config = dict(
    n_layer=10,
    d_model=512,
    n_head=8,
    n_kv_head=8,
    head_dim=64,
    d_mlp=2048,
    vocab_size=32768,
    activation='tanh_gelu',
    norm='layernorm',
    norm_place='pre',
    norm_eps=1e-05,
    positions='learned',
    qk_norm=False,
    attn_scale=0.125,
    bias='all',
    tie_embeddings=True,
    parallel_block=False,
    init='normal',
    init_std_qkv=0.0176,
    init_std_o=0.00392,
    init_std_up=0.0176,
    init_std_down=0.00392,
    optimizer='adam_variant',
    lr=0.000541,
    lr_mult_o=0.831,
    beta1=0.9,
    lr_head=0.00481,
    warmup_steps=221,
    schedule='wsd',
    decay_fraction=0.813,
    decay_shape='linear',
    final_lr_fraction=0.1,
    batch_tokens=65536,
    seq_len=1024,
    doc_mask=True,
    train_tokens=566200000,
    steps=8640,
    dataset='wikipedia_en',
)
MLP neurons of a small language model. Each row is named by its layer, matrix (up: input weights) and neuron, and shows model dimensions 0-169. Each number is 128 + 24 x the weight over its row's rms, rounded and kept within 0 to 255. Numbers have three digits each.
A block is one neuron, or neurons of one layer that tend to fire together. After each block is what it responds to, as a language model described it from the Wikipedia text at the highest values.

L4.up112:117166167107134154146100158128142120153122133129142141117119166135127120116156101130122174133119103120134146153119132122154172092155080131127081173121151135126131132114166161158133089077146140071123174145114168133147131149105102161086091144117140152145077124092089108138142110148110143144132225138145139105142146098131100142142107174136141110126138131100147118145120145119155132122137134126121085077079103138158082175132126107129131129124113098136123136125117080116098165127127138131159059161138134155074111144
Foreign personal-name pieces

L7.up312:099154133114148140117140185102185158141155142136157129145141137144099135123147113133142132146125116145153136122117159158110120093072103119105163135116113126134089108159157145134125136115139149130095154118102105135154117148135148142102089134126090162115139104104154138119110086129125124120143145125164107097156145119081122168161110108109083143132095122134126111103181141143131149176122161144120128158146121091151141104156120141103136162157079146071124095108155106131116133183121140102140135131162099114126127147
L7.up655:151132115090140151137133129159118133125106130133153092116099115153123109145206155135102141140120077177139124126119113121136106136077166105141101186110127124188121142116161137147177159168127089145118107152141162105136111085094120149166120099104112148108094116126127123143133143099116079113135121146207130107139152143079135138120143147135130152119116111102113108145136075118147122153136125157149134116109130135134140066114118121145123114116148138135109123101128086138120142112128137128086127091109102129126067099
L7.up1001:097154089064169161143119136125144161116158126209132108099108132123110136157141149162141135130116136149090169142080114118093153117130082181115112169116119155129136125122112137181143194100144107115128160124084094110104122114079121119125081123124106146175082107130150092150133119143087110107159150126136137123153143109108153127112149151126120136135133133117165108123140146148115147136075151142112163108099142154129164155096093148129133117152164134132132146112149128130110151130117128135107141112151105162144140122
L7.up1024:124124114104081092095112150148164114123157158113136096173115158143115119134102149113148162129109098147148141148123121104101105150100125114144120169162139116134103114125097132081125131147166107163159153122117126123099102102124172144069117139127133081109123157097145132124111141119114137088116161118184138151152127139121162080118144109137151106120134120128144113135124132104140118130144132128135129164141148147151112114151124173120130125133154149142125115115088123127103147140059137137184104143137100149108057098
L7.up1552:156154133116159138108124091166146163147144145166158083127098116125089142121118122132138149155130134169118166142116129101087151117147133153155066155124107094136147102130092104139148145077138146121111144132100104110094112139097099098132128115148132097179102115099141119134131107117091080126138136130154151124152176131116071151153116152147115171126150102142141072133147156109131169143139136105134124117146134188119155134106114136131119138154139137119126154139135110150065154124149130103142130130157135147139110109
L7.up1591:140153098107111162136145119125131129148170116134134157094132100187112103126100112133165156130103153135164077118098120128115127071084128095123135134137109148154124138113111137105161123169155137124134105124147128056146109108155151177129126119143121103122131115125154125134114104115130178088122116150140134107160133140126108122125106117160138150175125144117127150141196064103080177146090126110138118125120065145104148122108105178096142136086122103113102120140117149158131179152131127127143179133103126142108062154
L7.up1726:137107141158108146159170138099174154117096124110110075142101104110113112131136132115121121148126180114132114130126082174138159091138133122161110175142115123104082150113122130154164115143141138150161121162162138142093127088133156128091121112127137100112151112123104103135134134118131125142127186140112085121142124161143105147119101124135147136144146148110092137147147091165127130111111094126116136146149149109156115132126144172114143129098145119134133118073108116151125151133166129162138107144161138155159134144
L7.up1921:142141128138112143090115115098140156104118189150148098095104069087105136111118099164157126112104122145119120194112117151140139114089116100124097146086132113101135167135168116126137155146136076151162146160165139150117132113103134107123114122113109148120118119108118130131127149144109150113163118107184119141107120131149149121129165164119125148110124137143146088128105063144136158158120123192146151108130109073149125131156092112120136142176126144122097174121129117148159134113137114117150150128160133091178124113
Clause subject before verb

L6.up565:152133151080115104097116130126133163144109143134118114097106101104109104126072097126106131141106136117179146134122141141135142115160127119094099120156141127083151121143104118073129135092160110157112075136110123119118086164123147157147124128151114115103098102175113143102123141116129111120148093087145155100140159132097182147144142115121146146158114125126152131174134141110132171107116161129164148091133130107119142101143142146113109197145141103151131124164098153094137093099124127130142192148139095135169119136
L6.up755:132110171098139133123134135144144145116144141164134113113100144157134118153083132177103121133095150139103172111119122129117159089107119133101105161124139166179157111134119107100148140109137140148103146099127161100132124085121130122118113101125114130129103092143080131091116135122105164113124114126160133122135221141105139134147118110104160156088154121121158096130173120140105153124150160128170139106122150153154134125124117153124131106142180122141128167148105153141103171149142168113119143071124127138134114128
L6.up887:123125151106129134169142103139174131105158166172120122112099109120104138118092103147105144126136154145144140135097146124101147081119122154137106139159106144170178113091106141113153138089110083108096172153133146132147146104115126114114116079154145125172109131128108115119135134137090156113131086143106114154184146079120129130129095135160132156096164103129115117115134151095149149164121127120129114123099155138144133106142112147113126118166146106069144119130137090115094123137128160123080125116135119139180089116
L6.up908:179114139133117145105135111115086183120106162176135121092095105117129103119048141143148110154105150135123149152113104167105138104129152119104099122178116086115131153145069103120141141110135122120154092140163142146140113108131130150102115149156136150094104087104140135089130117051123114125115088130136133097110115133130175111139136167122147153134128103138160119143110123135106118135133144135153148095110116122127135117181113144103104152127135072125158116131110099155130157072132118111149118121171107111111106100
L6.up1002:163123126072126099139124158184123156094159137175149096080112085159118135130109145158112121134071147128096123156121126135149121125123127110103105165131162126129163116110110114157138170119124127139172096137108096163117147137095127104119130126133147127118087104071132126131145136084112085110134137134183155082128102151107135132125158119141161126122103080140162126133144098154152113130146157140145140118137165160149112110090131115098098133118146128123110146122129109116140175109163140107160110143137093123175123123
L6.up1222:130134146083183149132143150121148123135117166114123122084098094157122106101077162130129094108120137105146142130088135129116135129064128130127127122101157142163130094139118110143127155138148114154143141127157103140129148101110127122127067093114087144133108112130125124116100148113115169150104098100191121147162145119101161116131172121073127144137150140175103120148148152142145115135143124132157144134121147111112158129172167127147119182150143151149129131154091156095100147146161112144115099132141127139154094129
L6.up1647:179113125074151122169161154109119147134085146182082128062093093103154104130057132157122117126084122115126128149136163121130132096155080119105103132140139121116149164127099107116172109100128071143139123133122137122132093131108124129125135149164121103122106103143102132091111136085133078123120142115174142121138148123110138147139136116111145142141125103136162139132138129108163174139142136159141126083103145118099141152158179119097126129126205101117110123156156133129163132099178116127081151120144137151158090119
L6.up1734:132142116128123137107125127115138136195179122121166108176110169144162136138088120150108097119150110103097125154113122139141118131129127108091096122176133136138150116160101108157145144150150154144144117166161159149132098111126145150158124102159083112114098120177127147140118113114130131160139139114155132130136154152120137158142099107176118083137141079102135110124161132130136143152149123085157126139081146134171120134135119149101086165132146067112152137141126138085120105112087134109083136125078119099121114154
Subject name at clause start

L4.up1108:107148099086091109139134148132132146139138147176143128120105130139137113083134149155062117148133085092161136180114129104154112143116077104132109134113135182129185091150164112159158127111112169161149181146145106117124157121123143161101106147110156141105118132139098141103122110126128096122105142101127127114133134073136140167147099097135149139114111140157121117181140147134126139117135114128110138160112159128093079142131131106158107088118141159128044131152145123134086119131194126119149087167125102136116095139
Surname-ending word pieces

L4.up1741:116127078105153125124099142117136150138147144098151125136106134173091107125185098129128166149095130153123139164118148117121146113073178106125117145140082127172129106138119123137177156162130080093123133161132117128104100149097140092123136153105085066126110158103122152113116127113102099109150168117178128093172146125144120124122080140110129163136117163125120156151127106136112114198107135124131129150149127170139157121144107117109133139083140103114133106115165093096108125135089152131141148107141133106132101175
Clause-initial subject pronouns

L7.up679:108129156147168108121086145137148120154133133107138140085139128113104144109154121143133157168110162133143154119099105072145143076128130124116097144108138121139145115123118176139120139112137150107104140153119119147137117151133151136110072149136156119155099115149136108167121103158116126125126163101102138081162141138107110167127122170133148123094123086125149095134138127130152100142105120134111122133102179121160144105091156134136128131153146120158102169077143118188117118125173163090099093150110114131131158160
L7.up939:122122114177131116121141147124153136136139142132159146137144115093157166109149121129132110148178176134144158139101130114105080127129156097140128109154104128147072135126140121111125133130177117177130106131129163157103106153120115138148082133145159103124152093097157136094050118108098141121157145124130120162144128135142126134134100118114150139155110113086156137127133145103117067169111154105104076100149167100128135118182119152104131134120119124120116156161118107112127142102134098154105087094122119112149157131
L7.up962:135130116125117115107122123115148175129143135140161131167119062104075143108122127157139120145095150106141106097104107158141159132123123086094142147101157118116156117120131171121115145156170103096130114137126114135144101104131131123159117123158167100137135071104157141129157160138103163125164148118185167099120114139084113119113162127140076155129160183132119139094164108140101091127104133131140128134135103151138125076123151157101091163110154111112126130124136100171111137132109115096139129134085106134123124151
L7.up979:142142081148155136143127091112119132157139142088150141151127124129119121136127087124097135124139154059118128084100137104080161165119115162092117132157134158123107099116095115138117165141104094122075094106154133113131103129126154140107137129116144112128127129175133134129134142088073106124153157137167160145154140163124144134155117142079119140130102167116148133142140116171106164138127165108144183097106118101097111125053138126155114094143107099108119101062125075169113121092136115113127090134140115126081074139
L7.up1324:092161111140145111153123143113130118124164118124167150125161088127102106107167127128108122163112111097157116128068145099132118081137134120098131156130117134140125103147148168162121135114145131132139119180115135136113127127130148112124137139152148123120138065141167132109174135126148122146110171114116160136102138104126137160137108131120129142133129130111166125161139127088119155150170170118149118152142147117150070100066114171126107105127118130167158117125161085140159106132077118125164140130164087094116130170
L7.up1623:134116115130117145114105137115168091143155108124170111119184126084142080111123107161099130198131101119153093097129123097134101135131136077102123152114151153054117116140127061135120124145119167109092134151083133133116142127088127148111085142148158134141128080091135132169126129143135146112114158124166135111139138108142122148119138133115144138143176120104094117144104135130150089151149119120097144137133132106163130118140092126131160117105104182104160132108117112153116138137113096122163151137128120100127143100
L7.up1762:125169125125158130108140116097146125150133128131151122170111137104128157141119139125122145160111138152125131084083144100130134091119103112159122125129101122158134130153151113159140146139147147097101121134072131143102122160110155146143078138128141125089184137160144122193112164118130093135162157140134123108171133139094122150106097162118149136147121116083163094131150082154099105126137099163120151125106122116129090115160154119146133104152164117176111150097125099161079151158163111148130138127112135143167112155
L7.up2005:188102124163152142106125140136144127118165100111136150114100131091119109109138112128120132114137099104213128108115093136112120108142155149130115117157101140129111196140171094138130164107135092080106090170135118150149116130139148143171135141129136098142156107153127114124119121117126127100136094151171149178161157119191136108132136120064121156170125121082144096148146084125133148136081126130093144104116147130124134128113100141118116137116144067156157132114130113111150153121170116123130120124122145132160093141
Start of proper titles

L6.up191:119153152080121118133127138149141158115120165153116123107098100141129141170114137146165163139129144170123147186100120111110110131074096133143087136166160135143101110144135134148123154126127110142119150096129138118117110114123141105089141118129151162132123151150144104140096108111093097102132128111201155067127151159071171163143143148132157149127138109095131076133102106108100113137116120130146150110096132155138157113110116138101116098152147125144137148130116146127091190126134159131131125099166142159161085148
L6.up444:140121118090126146147158103134134141138113148158122095112137156170117114144148145155134132153133076162098143161122116127106115163074073163114095142121134139140122090123105153139139190131133138144086121100104103111128189138116116138124102099129118143105130160120102135126107116157109068097126180103188126113135166154125132109139109186114171130111134130096167046165123101155134110117114140154120145152074129170113197139140132117130134087143163056152151143110121141109091173171155170126121089120139118175144144120
L6.up490:102114132142115144111122135137108137149111111143157081107111133123168110133133146138132165141136089160092137123100095141104137130116127139106102149141107167143120142119125101125139144139098093112137099127128169135145098151148143138086121129121131163153167135154117109117128143122116066122104130122170143116135171108173161103122144132143147145138126138108150090117085101145137125170145118156159175095121092111170136085144108154141125122123116112130174064125131093098136122121108161116161125103184121143123115115
L6.up775:139139181111133096124099164114140170104123116128152118150131122148120140150154140131101138123104131155143130125120144127123084083096111080161118135122088110127089156155168111120136122121121135125113176112146140152122150128076158128075116152082100159093115158099124125141094136118106106130116153145144142127147160121088086158158109121124143157105114113118164107174146139150172107159121148137095137136132133106180149100158107139122135093146130117134127123129101147148098135160145127130199129125134098106130119130
L6.up919:123118131100107117094134130108156169070141161134122151162106106134128100135105080115160141112126131164105125157097124159096086101106141104089122123148090092131100157131127126114140149141141102197128126093123135100107072150093183120124107097145099098122100121128147124106105138133110100112112129150167113147153136113100131170127121130106159168112146101127145134146116120120105139145174146156148161107113168099146105084130120126078137158126156155122137092177122102152113141154090128150152150105172119147144101123
L6.up1038:090142093116133138142142191115147131154133151167124150153098152137135092123160130132129115164139123156124122166115139107153139135124111082138067138166155175145112145130141125122139099134090107117096151145138141081161098160149120163098117126165137156133119161101091101122148124114112092122156180149171127130112122120101128156163085173124145109149142114104163123132118118085101109117153079121132115108155173126132098175180165127161080159134133124146130158127115111124084150128145119110122142129147126142143090145
L6.up1733:104154112099138156131099123130110162132117149098123068123099118120143128154158165127090136139143097133115139166074133130162129088116149151150084147111105146174134129112156090148154144163120163118095124097130109092162149120106142178140097140124113102168122097149128158141149084159125111128181124118136130107156154152144135154159098130125127112148148138109112102161150114156112125160138139167137144099117087136170104094118103127118131117137105124075150065144149116139126144149116154110125086143153111169179152099
L6.up1994:160149151081107107097137104172138135120125154199094156104082108159140125164070161156118076147105129171131151159106149116121126109086143158103100168155130114111127100130096084124136168116158089140122127089100123129120095097128133101108128122121131103186112137122118122099103113110124104090129103144173167130145140125123132183139119136127140149136149098127124086139165140109156146121141133151139135132135125146141161135135114126117130156130137130111140147170112164179073137150138168133149124106167129149188103110
Clause-opening subject pronouns

L4.up226:127138162098174103137104137123122171146104148145148101111122133152079114159120154126130158146133142113119119106105140115150110089131169148137131143153130156149150126143144093149100094095113119059098093134101115090146165103114139127147116157120118109125131115146125103141123104080124150106156175099127148112117126148110140127145148122111133173148116161112129129173170134106099098146148170152124131127077130157076153134153066178140095113097167093122073159115166141168136111125126156125180123150123133125171093167
Inside multiword titles

L7.up254:145150128108124143134134150128106153108122101161148140161136088081094090112095131165132160144137126164120105123116108145109134103147124113095106156148122158123152152160142122143143093130124128057161138131085138126131116121106145178090114114093161146148086127130119108144115121117108141107140133124118142109128093076115092141147118132096142114146145129127127136146126112110148107116121109166140148131090119110135151152133115122150077112089119107135142109086150108137111157107152123131171113150098117129094088131
L7.up285:151144097119131137099121128122114165158141117181158131175123059128109094133141131156168130154098122118127132100127120084146113123073124055078105101096138140116146138156100091132104166106135079120114150181111125145149112114129144113123105120123142083178091133139123132149129154144119117089161125137156168084095139104138105119140080118128118168125135131109126146134124096150104108139068159081087183111118076106116129129121125101128095130120118134113089103127166087154125142128108120143166118138112096127143112147
L7.up971:182115123122152148075182086126083143131103155150121149145088147154146122122078152106121125138125130149136139147140121118120104141124097103094140178110112127132136144129129133139132166113106159127173142188117111137094135127167118162101112140175130149163107117104128146126147103098121079121155155094129111096124116100179151164116145168169161153185152101142137159105120120130109136115124110142161114139085116100137131128119168113180101140118161148152134132114124117156095139098127070154190123109130127158132125134
L7.up1470:157103084098134139123170185122158183126152131214126075129121139134104086087107117126139133148120118135125139123142117119107152125138109118097109170107110143086133122141147113132125132076082124126142197163124122125094108126126119135103113121139140130141094122117153116122088087141104148119099147142133166109137093088092111111138133145126135119153133150099147168148173103136094105093094134136150123129124131096089157146148132146161106120118136132114113137123166106158135166149170108110158089171104110122100081126
L7.up1690:144117132122171164098102119111131148113141119163155125137123112125098113113119141172139154132116131134119139129088103109140095119144107123145096183122144130104114114162138085163124137102125120078150168169103172158112127122096098145105102135115115107114121081100168100123112092125106136112139131109135165080151072119109141111162133134118162121157135138111117104166120137126117130102111119080138119121074121095123137162149130112120104151119134129144165131104165098140107164091175086092219123143123095105095082122
L7.up1838:127133111108146142132063118125138151135166102203147132122100092090111116122105159142114137172140110140103135135114076146116159101135114126127103150129126144131142113143117114122136107148125139081116145147123142128126119125106100179129086090128133140123123103102155103140107116087085143103131101136122148088127089094121119122134141153126153088121150149130119133134106126103141118123098136086140172120081132103100145157156136111122077145129134125135120122094142106153134132129135094068177136129135126128097096150
L7.up1919:142106092107136073154171149108117158144090067192126146158141143137076120129118118152132099136120148143142113172111090120101117108119128099085082150096119143099129133112156101104128113118115122126117123137147138113076134140112098173078102132088132114122118149134082120123169148126119121120146121124142116130106116052152135160162149105110161151151139129086133078120114119121091146111151138130120138129108091113136155190124171118133071128161151128139139156109144114125132158151136103102169155152080093147123084130
L7.up1994:117136127130126109100152095118118171154131133132128107118084131142098105080124140148095170137098161164139111153144147129128129119136168096118122120084067103171099164160101158082141089119080110121116171141148128145111128089113113097139111117119141130130115177124141110147181120101146114092117056133131135120116093119095100139139180145136119121190141141150105142116137130136125138140142113098156112154149090117109141135140173127158094113119134115130139141118140140155129181170129112135141070148133126124166074089
Person first names

L6.up4:157147136123126110168126129153157150130149193150125121162125105122099108137118140149109143146127086123149145158130100125134112147166110125176072141118077189130146130120171117122141124088120111117162124180126095129131153145087116150125122131162130117144113109091169113153135099150113125155129155122137154141171149129139102122152131128159167133125131111142149117134168149168144157117110106153136108131107118105123106125132141154145117144107128082168125140144162115138137102126144132114102111152139084106132109117
L6.up114:134167094111130162126142109114111155092143120169150133138110112135110089153085155148124128141161136124121163130076096120120133104144120142099128148113127152105141123126132123120157149096112148109140153165075147137117166099126099170099105118132132123108106112132140129141146159118135138118115140109127152092127085081144089149143149145092153112178116126153137132151140140082119112125134131125127173112084086126131139164118156115156085152132118106110169126095135110153115169137153112125197123104122108137128089120
L6.up235:171154102109144168166127113119146130132085128176164120108096125120130118164176125159096154139134131128120166143111098180148081124161105102091110164141100155120139130134133148161144091123094120091093182168122145101157148121134130144100099124125160133158087124115124121135149108167144116140101186084140153093135106095108104147143169106155184157107073121102122121127122111124134136131115074119120124116122110114154128139117115122137116147140129115128111111111150121130084185129130082135144121114112110149088104094
L6.up839:106131117110172130148101116081133140129124139136176123110091106100142139090109162126128185093112100127083132210113107148146147108131103106111085167119152130150144155148146085135152141104096128081138163177141135121172116116103133157110092103113120113128111147137140145154090144151109156121110087091158153127127127106153091128129120137149098087104131140112099130146130139125101142127152125103129129106122128087123120151161128133142111138084137150140123110095138122126105119146125099117205084165147113126124128100
L6.up1106:089109098106126126108106160127174117128117144123146171101124124152116120118103129137116126143131173120137161125111125148109107098149079112160116162100112142064125173152165130135120133059125109119147138146100163103129126147123111132159108145110109103076089130097120137114156096144105141123093113114148119171125131101117099169162149135121163130117116084112155142128111116140117098099143124087153119133090152128094128128118125129137143127139152111095106114100155100117099156120171089103099116117102100077131065125
L6.up1474:131140104120113157109088104115143143123132118155174129127086130091095123139124128137128124156126108135115134120108091146131114097145109110103103145127131121131128124180152096119146119125108111065123122149107113175151094106076126185073102118136123141150106115120130147125151100125102137090116114128096150147111136108155066127156117148123127151129144154152096152153141110154112147113132151097161145149126086113091132144132159095122089148169133078125148106113155086165118172117154105110168108141147090153085110091
L6.up1963:167148117106125119115114121120124133123105127190162163119138121147057123121113090159155119139130159140120139049148126084125097121108076100118126111157160125074101148193070078152123145098109112105105112164117109100151147167134122145124083147117096135119104105104156112105133117098147124127109157111156127164155134112137135146141109156110127160131175126109114113088129117099118100138147125112111139119090129122128134138164163114104128170133122114097141169079098105131161110131074113102177141186142116144132121136
L6.up2029:085120147120161151096108107089123169151112121135179140150124083148097094094176124128156183184129142100132101079085088144152121112116120107093101149101162142110119097161117140133129141139141125117142127139113105113135147117102127147086109137126154104152123063129107118138153128145171101144149132097165127128126089125111139115157131122117125129131179087134111189142141088149178093114123098115178116123080110110114162135134149111096107145136122139099137133097117099131102170109179099137168114110147128124129099123
First names of people

L7.up194:117118055145122151145129122134164141129100136150138123121113138097173089134118136129085081066117123120115121133103109120121105131116157135132085149143110149122099143132121127142178155146131109117151123138139170165121097110098101175114120122129119132119122174105115121143116155130155094092194118126101148149126124112126117144154120098117092115156164129067110131131105104149100187109129162157136131148140142159201122150178090109116091119083131169134149116133080104134143140140112101105100106091172143134143154118
L7.up234:146153072114113092127145163097095174138126138168184055157114137110093122139099134148107112136097143103110123126106131125095101115158133107099126128117138175063105139109133171130154118119093122100139107165103109088104099133135126118137116134086159109133125105106099146115177101162121120128170133108145134133182147107105108156159152116150082126095157120126155160137114128133096133109099121161136162075115123116078174110122127103176114107109116140130101135118121139159159197077148122088154160124150127137134109151
L7.up276:133150104088147108103156102139117106126134121140166125114092127139140108144179093148123102098096164129118132156110120159126160132126136133120121125128076159151054126143141139161140110149086118170142100105119156122138106117146141127114097145102129122102111102142106151143121111117148075156098099110111140109102138115138119175133127112137130135104080109144151136104138139113134085123126123142131144145170139148132190113161122090174133080120135118102128183057103155111112175172093137093126130118144134127141094086
L7.up444:121116124098121129108174142113126121133160114138127123117075147148100137110123133165095098124132183152125181130136127095130101158088126145124127120117114127194118117128138128127135178137106109136127118110133171091129165093149113119124098084118116156119112116131128116095110091133137104122112114140134107127144135111149137133176131115105122116111130098134150159129177135130081117155148093153147093144130187147139096131137106153150107101122171109157113182162115164145089149141134125104109087100146150147119129146
L7.up1051:129147147064117122126108130184145133182107165158141095082077130137090115122093168148145126158131138111090154140128142085105133129143074145121103086149137153137161138159112126100152175109149105143136118099118136147098164089155129135162136088112113117129103127110116121133145117115096084127126129117144157107116114139109135149144110121121095160126161117158134091204170139097145141148122128114135129109117135151111110084117108124127085124156160107159116173114151121089133119113131147101106146159124122141163113140
L7.up1512:095147118082141161120148128136187132111163147179162118149095148129103131109141123123102096129134151142108138100085157150106093113071087121083089126167108129173146127140143141132091158140114155118118146083088113147103159141106095135114075105119077118137066133104142128098105109117105143094126113113133139146160180087120080155147129157098137149109108140112168099101135132129169161118137130129110144111139132116133131149170107101123105146132150136129129120163167114109161169144136110116093119116152093152181103134
L7.up1562:098100161114107135114162086125138132112144139119125113105099103155148098117122129138125124131116150132131107134072141103139129114048122085100119131168123130107112119152091144158147156146122062105109153182108122086125106128135163091144117111144133097129123153142105162120094088153154132144133117151159150147125140146141156125145187122149081102110153138152123142117157099064092106082137126146128142153124137126086138160158122123142128161102127146134157114166128157138093133150124153090113142118128154098112118170
L7.up1999:143146140091132124108136128120121138131129131186112107129099140088091157128088139158108100104045126132149145153126131123135103144121117157107128119147139082148096123151127136129149119146108123157152069115155134106113121089129132137089112134149131155145094103118104156100120125117163146116110145115151164122124088102101141138146141136130132110135088097157135078112152154143113122135115126139195149121101166118100136116165120162130078144148180143133151143110103134140106088104110165117130104142157090106164111155
Surname-completing word pieces

L6.up137:102123129159129123136122139135136154133163130127138140172134111103119148107114152129149154197103152135149107096114098099112128087149090109104143119092147166113136134120134115138123151117128154153095180126109139104115125111105106115073111116188145122117123143077090150152134141135149097130158155129145119135138144124122057163128126120122141156146121116104101131141092158141134141129098075097171133141096120105131095130126111135165130125110146118149080139111138142101096146148111073137092079142127107148122090118
L6.up642:128163156132117104112095142100122150094132149097146085079126105107094123138153086118185147147109153110193111108104121122131117129094125091154106197150121137165118090158128086144111125101110123097110113074175148141127100111082161134118125155155172114164153137134101155129099127121108135139136154165161138144143129175126142122145104071136157146121155142101150098112160133186135164130189114123144135122121165169119178101120115145104151122144146100127149113127123165129092129103138148112141109083125118099147113133
L6.up680:143132123141140104101120139151119159136119122103166122080134155085095126149124127146107133161137154112143151153057099120130122149134128108106104129146115140103136176163196129107120148145153147114126099140146160133103129138118135130124107128137148112175155107107096162131136103112120097135170089153149134138141150155127152191143158145103115156131101136094110109154120120127107102128133126164129166137144101102145125122119117163127130140133191133125115127127140131118120164094101151117174133121123108104134134166
L6.up712:088133121110126076115112151099104122136140138117130128076093188150132109134121106125127179131146164131104113116133130130114153093151084115161138154118126135172087089145124125103148133128123180130115064129096119177127137127168133116105120152138150089130153110135105098125109187092113138141137142175154153124162146151088132123151094151139121152134125160105166151109155150165165142159158134120098139141125134144172113114153119153140092129142144102124135107108130115172111137105140132108114119163103142153141133174
L6.up745:110168130101128081185161118150128142173151157119149096116161162118124117135138124157109167160133133094141143165109132111151156133118130100093102118120146184109150149172118140148152109137117119109103120128120092117112145115114133151100078119150118123130171147095164126150087062109094138124115137122126151126149163144129140116144149100169149136086114147165149102117160133122141125152116145115101109130121149127127152148137147159141126102112148120120131141108128110139105157135137154078141137111109096146135109148
L6.up832:129119155097189114162119124152128121120131166133117100075122129111110104129117156137107151163118152098107148109084110146144125097127135125135120170138169147109139116166142109137150077110129114109127118123129130135108109075106138135131146139112138125153142164126141165133090072074120184105175200115103150138170157146094140103147107108121183150134112109121174133125167106145162109147144177098127138147101175152126201112159136147104119126142177144098105128089140092146083156107159105112161098150083132139110096157
L6.up1210:149143090099103152165094152153127186089132147164133086111101117138103113099109134127091111140163151092123102069089104130118130120112124124086151148137145118117134110134123118114134138133095131121095111098150150102108161121131130117175120153109184123115119148109149168102133148115116142130155158160110178091133148135095135105126163155098140125158082159115090148129146136148058093154124134125151173153121150147106161114134122150114094160145129170097145126113079125141108135117119107122170098132131082106124105160
L6.up1711:170152146131129097118095139114105133157117133122202124135139132065107111132146120121122203132102172110117130144074095086154130110158110121147109152162116134088126146141132114118097157105124152110129114117126123122094095109162113119152085174134149145132127122126099138119137127112118125129154167125155153125138141141134127169127123141095105164157126123110134156113122167131111117173126105130149119137115163128164136147123134118135119130148161157103065110138115155145108147112128118103136107155111110138113122186
Start of titles and names